{"n_kv_head": 5, "vocab_size": 8192, "activation": "swiglu", "norm_place": "pre", "positions": "rope", "rope_fraction": 1.0, "init": "trunc", "init_std_qkv": 0.0174, "init_std_o": 0.0, "optimizer": "muon", "lr_head": 0.00884, "seq_len": 512}
MLP neurons of a small language model. Each row is named by its layer, matrix (gate and up: input weights) and neuron, and shows model dimensions 48-143. Each number is 128 + 24 x the weight over its row's rms, rounded and kept within 0 to 255. Numbers have three digits each. A neuron's up and down rows have the sign that makes its largest values positive.
After each neuron's rows, "fires after" lists the tokens most often just before its 100 highest values on Wikipedia text that the model never trained on; "fires in" lists the words (lower case) most often at its 100 highest values on Wikipedia text that the model never trained on.

L2.gate12:128147116140128146174144142138143120161176116143129099147141126130135043143098126106136138073123107103109103121140155141132147156180102170159125092138121107157143141111158110141164120121171144095157125125130133136104142155134134144113133098126095119142123089100155107160157096097138108080
L2.up12:133172105103119145110160107134133130137102120142148161185095141169124129107127108174149105153136101135064141142127132102162108121147143148133145150106130088113142097117105137153127172125104100142104122143163164137152134144118093142131102121187171120116114144140129154164157150130098112130
fires after: "."
fires in: "9", "0", "7", "8", "6", "4"

L7.gate269:165124166141140132127167161155164115132102146114142146107134107118117158151111108086130121093097112151137171101098154126103138148135101123110141122166110171157191153133139165115139110140121146109147133151133135160124091115123125121102119130136158126148133085089115116139155078141094115086
L7.up269:119143129136116146102094149129172113168117160129147110154113139120114100117163133139127115096095158205077125115097105147151158139161158136095115142144112142117125141097107128130103109151119117150152110113161161135155119152126107087105141123096158141145128093082107108113145076114165091120
fires after: ",", " which"
fires in: "with", "where", "made", "causing"

L2.gate212:117114116104147105106136148140120125117093145186088124133165130154114152143124133134143144130145143129103078127110180094090165118096124098126121146151097158128094162140140156131090145099154084118167081166136145158157108121118127121117109137122128101143110101134137123144122124121119124167
L2.up212:049104132102140111108136150108113142085105152163152140096160123178113128164139134166103167145151120146105142140132127129133183107107102145112145121156153143133098163150126148126085143158164076135172100194119139137153116133153121150102130129169120114139098108122148163111091122105118129142
fires after: "'"
fires in: "s"

L6.gate145:143114125132130126132102163140135119111129143110135126114097116118153173170171119158162164121178135151120132093129124125118097140161164167136164126198145123135111101144130107154120135097088153140144127116123137075115185127095120089094108134157164101149176127131160119134138124145131074153
L6.up145:075113111157165115186158149125138100085141138168158142118116101120149115172126122151070141107098111157117133099108138150142102117088122107139113132171112156111145149120121127190083132107157100125104140105105146110118192110127138112134159111148129132121166136122148123092139110135107149125
fires after: ".", ",", " The", ";", " and"
fires in: "that", "however", "this", "when", "while"

L6.gate582:136145132078135108137097110115147117130140102126178128157140118124121133104152146150154160126108105118124103114165151136144115145137117112126117092152157136110133102141136127124121146154147156124131174093156113149120133089115113124125098123147109062096175059114096120111130123136120083091
L6.up582:095122105116156097129160148112112160121133143125106147112132114153087137147148124132173162148135110150148121100110129115129121129112093093138158106159080160114127097133183161132141117167178154095151152149134099141175145166148113063137139133126108103127157141141100131097113097129147111070
fires after: " the", " The", "."
fires in: "first", "last", "next", "plot", "early", "march"

L7.gate196:100139139166112133166137103142117139170124147130182169142140115104118124136085151115142109166081119149136130114098114110125114102139121114131125166140136145164156141146130067166110139164070092138171131113104119116098143121160109143139126160106180141117131136155123118112143124141143107165
L7.up196:140120120159167113129128173109127177149062077102118096163103132155121147124145140112131131115121090125096131148072161122072120119142143156140099146154129152118127140150111144116127116115145164145138141157129140123166077160112138136131131114161136148164108166122139106111134154144135122059
fires after: ",", " There", " there", "There", " with"
fires in: "with", "are", "a", "were", "was", "is"

L7.gate554:087116122154113125129145224092109117153163127139121114107118115122121104111099177147102126142127142129139117135120138134091079095109130117094098121129123116116133133088149152144155159179131117122081107155147136140129167119152105125102126099142093134180160126111113071160134152144123129112
L7.up554:091110090122097093142145159140120127112137129090133121125114086128115155139117124087110134139163099134133101130128121116113145104099150119070120111129157110098155128132151176065121118140124115098123143120132119103117110089179156125109125154146113106103114141083089113137150127125147105129
fires after: " is", " the", " in", " under", "In", " at"
fires in: "the", "a", "first"

L8.gate610:161134124132121145152112166122099115144108083162147124182123147074118132183141105115145147164099111074123159148134084112177115126120159142148101132151146115151152138152134124113106158151134114135159143134114134140123136135136115133156132167148137106153093118142122099122148135147155167110
L8.up610:136136080129155124139090129132143128120104145162136078141087134141110149091143158142110079168125130143123114146179158101093112159109105126117184122140147169143102119122109191118121107101149157158154121116154166152143126114114115142152143138124140187112158088150144136117119141093119153081
fires after: " one", " many", " among", " Some", " some"
fires in: "of", "all", "amongst", "among", "those"

L2.gate294:137152168164131180097129143131129096125098125122122107126155126146139144106120132123139121067104157140129157103142118143135095095108084146141118107073170116116113158158143154163120136125136093164104089168110110120127094148132130119117098128134139104132142142139141165083126118104057126163
L2.up294:117123124101087097158150141093156087135116108114146158106128161153103133074089127122119109149119162122146153143153108166128087119120099126111132145178134132100142154149141106111114136121147125122130149163078082133139115142124112160113106147139127119121147112134101116088109130108134129114
fires after: "\n\n", ".", "\n"
fires in: "in", "at", "to"

L6.gate662:121150172115139129114097096110136084125108099078154122120104136154153126137156139118110154133120129130135131117125122123120122109140119111056142125107134099186150154107157127091157139117128099125120102092135130135085161147146120134131099140094118145144108124146125104103126176157101102134
L6.up662:127140114136115106093124129150109101140146104090123078134150184170152148125136153113082141147160140161118155126125137125116148134082143106082129153116098142149097126091087113103142110135121142117127154129136108104157106115125133147133154101080081156145135123106138114145090142138094142107
fires after: " is", " as", " on", " with", " from", " of"
fires in: "a", "an"

L6.gate116:110119133160082086135137062129161148096162146141106116157127179101136119166128151178116107091114130122108136099148108127157141131137150133136119121139137107100143116143133129112108140150135162132122137115128099101127159148098145112149144089149084161179140114131104091101136092136119092119
L6.up116:087150110148119148119142147157143102107114122135140160173097156118103094152167118132149157122135173140099126119101141089112123125129117105097080124132146105122101105146157160153148145117127140082148126146113184116168134142169172114134131126137152145132160095166164123097208097108133082114
fires after: "."
fires in: "on", "as", "in", "she", "at"

L7.gate171:085155133088088137123126096101108065131162092111105141084094117118151161094149156117160117087111167125171128156125131146126122124145117155136134146115111135116136122119140152133192078112111124113163109127109135169128137151077126178126143132133141109135186120118134112133111139111119106122
L7.up171:127094093155137158150135149138138135145099141141162134171112086118127074172072160143126147148128104113091111145147144138154099077130140097132139101108082139083130135108134115118076115148117105160110126119111158125110138141133109089123112095131100116181086178144118143145137125132106113145
fires after: " is", " on", " was", " to", " with", " are"
fires in: "the"

L2.gate495:149132166102179109110121129093142146125095108156135108128161144117134112122169133141117134124104107140162112093110150081154114147133087097082125113132173130136096144172152156128132124133159149098116126151169104146144116085130146138071142102050144109141156156096134107100142095162128157109
L2.up495:123106142097181117128125143116148128153126096163104094116169148134141125120174152100131117093118129133157147099151147106139110137146116104083125112140144101148122168156117137119162142120153143115128095121140102127137124101100162159066152088050135108125155149111149081103123134203154143098
fires after: ".", " (", "N", "\n", "-"
fires in: "c", "london", "nl", "s"

L7.gate430:145149150144119154160114170141109143086155084144168143061114145130157128090127158125126122125127140117126147150147131122162132084098128117163079119099144159123141097123093129114096119163130115150133102142141097119117146108125167107145110107096157112152127127143146102139085139149116145079
L7.up430:168133097142121115131110138128121144158149142146105109130167116177111112087118143111064176151114157106152091157106178103135143123094149164132150142140110109095112138112104164148138116129134096154120156085094161133146167103139122151127145158166138111109153149147129078177108107113068152134
fires after: " at", " by", " of", " Heb", " under", " from"
fires in: "the", "heber"

L7.gate135:144104153090128143157173155130105119125121098131136131099078128143147108135084090156107149114088124146168110156145077138125078111173180147145122138130148099133109109109091113107092140093150098124123131142143115134151129124123085101117102089125116117122134101117134098086132104103107148142
L7.up135:155135187136142118101142157133144083088157101131127121141132120106159140140113141138121160128169111111147131111101110120148092092099158104113129154117071099126171125107111111120113116133101151124133122150135151165083142117094108138108168148110128102132129147174141104153076137165136106112
fires after: " of", " in", " from"
fires in: "the", "that"

L2.gate614:134140185137125122141105153133180132159112126117115080122115143166135138138145127123176159109122127157117134065157108141183097120165135127112096137139141131128128103115097112100090116165129094145099112122147096158190113091172116108147119122152093125103170136088121115114136156125107137117
L2.up614:082147154109115148111128144159190139136107133139134086172140120150115122095111144099122122105124122133124105100163107166139133145162115119062123138099144154133113101114107120126112088176102100139170114100114096118165122078164080102147129114130088133100127132120144110125127136149082163145
fires after: " |", "|", "-", ".", "=", "\n\n"
fires in: "total", "released", "state", "location", "country"

L6.gate374:114141121145105112099130161095148128083155138131124122103118123103081126138138115138135146148139127114121161127134122175109090127131129120148138079124158094153109110123135166151098115176146102153141159123148119164124120166162136138100120138135101142162142176169122109118157149110117135164
L6.up374:120107155134125089164143153109126097142099157134123118127134132159126082146138142157155196121145115135130157165132121111092159149095091116166119109158140056113140166119158106150088144130100147115171146112112127138127104098129104140115137155122126161146102114088127127139148118128069169155
fires after: " under", " At", "'", " in", " at", " In"
fires in: "the", "his", "s", "mean"

L6.gate556:174138156132093102142150159099110147113168108143160107139115135153100139160113107130077194134099119155120143090141131144057108125103146101123125116136134156120152105139161095165133135147136161186158142152105156090134156164097135139081137131121106100125093131151121129130121098151136138133
L6.up556:145146116097118155116137154139097119094115164109142087133129138112141135109156122100177123125145167143106123103142112093160145083121116106146116127137101117096133131090120190125111100150141127138132120087087107183137110148104170135177174145161140126133108078140095192148139076117099168117
fires after: ",", " to", " (", " as", " which", " was"
fires in: "including", "one", "now", "chief", "taking", "as"

L8.gate591:124132084162155130092155114136123112123131069086125140136137088159148097141118098122152136131152134117116139159124161118103150100107120136134130138123124181139146128067094138084119103139129099157119174142116108123175137132115114110135156078142117115099096155111133139172124091156109138119
L8.up591:128071107122131123110164138089163130103130096113120121151158122112148141123127142131112114111148146150078129139188119086135134143087132126148142121125148161134164155137114158115180121133111099103117143114121138122144099162191110148139132098148133121122147116104119180168138096145145142128
fires after: " he", " and", " He", " after"
fires in: "was", "being"

L8.gate261:155138142139111139164109109159101138166136104082171115132152146082124156145126176129134131158113152101124137126155134047085146119120124141120123126113148111137119178113108155115113104160158087130146110117135149108133125126115118099105074094106126138174150114160080119153127104104117156136
L8.up261:164112139142127103115147112087157125143122145097136137097155119103121119134132139121111177139107124134088127142111101157100146162151134124143153156143156091113153141147170133126141126120109072129108128079150173094141159088144100109145125105117124130143188119133121122128145132084134135075
fires after: " one", " many", " some", " Some", " opp"
fires in: "of", "among"

L6.gate23:105134119113128085093138122123145075119134114102135123108106094137112161131122144111109131118150106158152093128147122156118148091079111113093119159136149138109152155096125138067109113095115132108120133112109081112133166157121168184051122135120136129168125147116164130165167085125102130147
L6.up23:111133103105133105097130090123099147125118108111126123086145195122128076166122090152175136100144080138131127139104102115139112156065167149137104112134128117105104111148091108140139142129121111159129140100108103168131143153157132111141062144106143100109134153139116163132137132101127092099
fires after: " is", " as", ",", " was"
fires in: "a"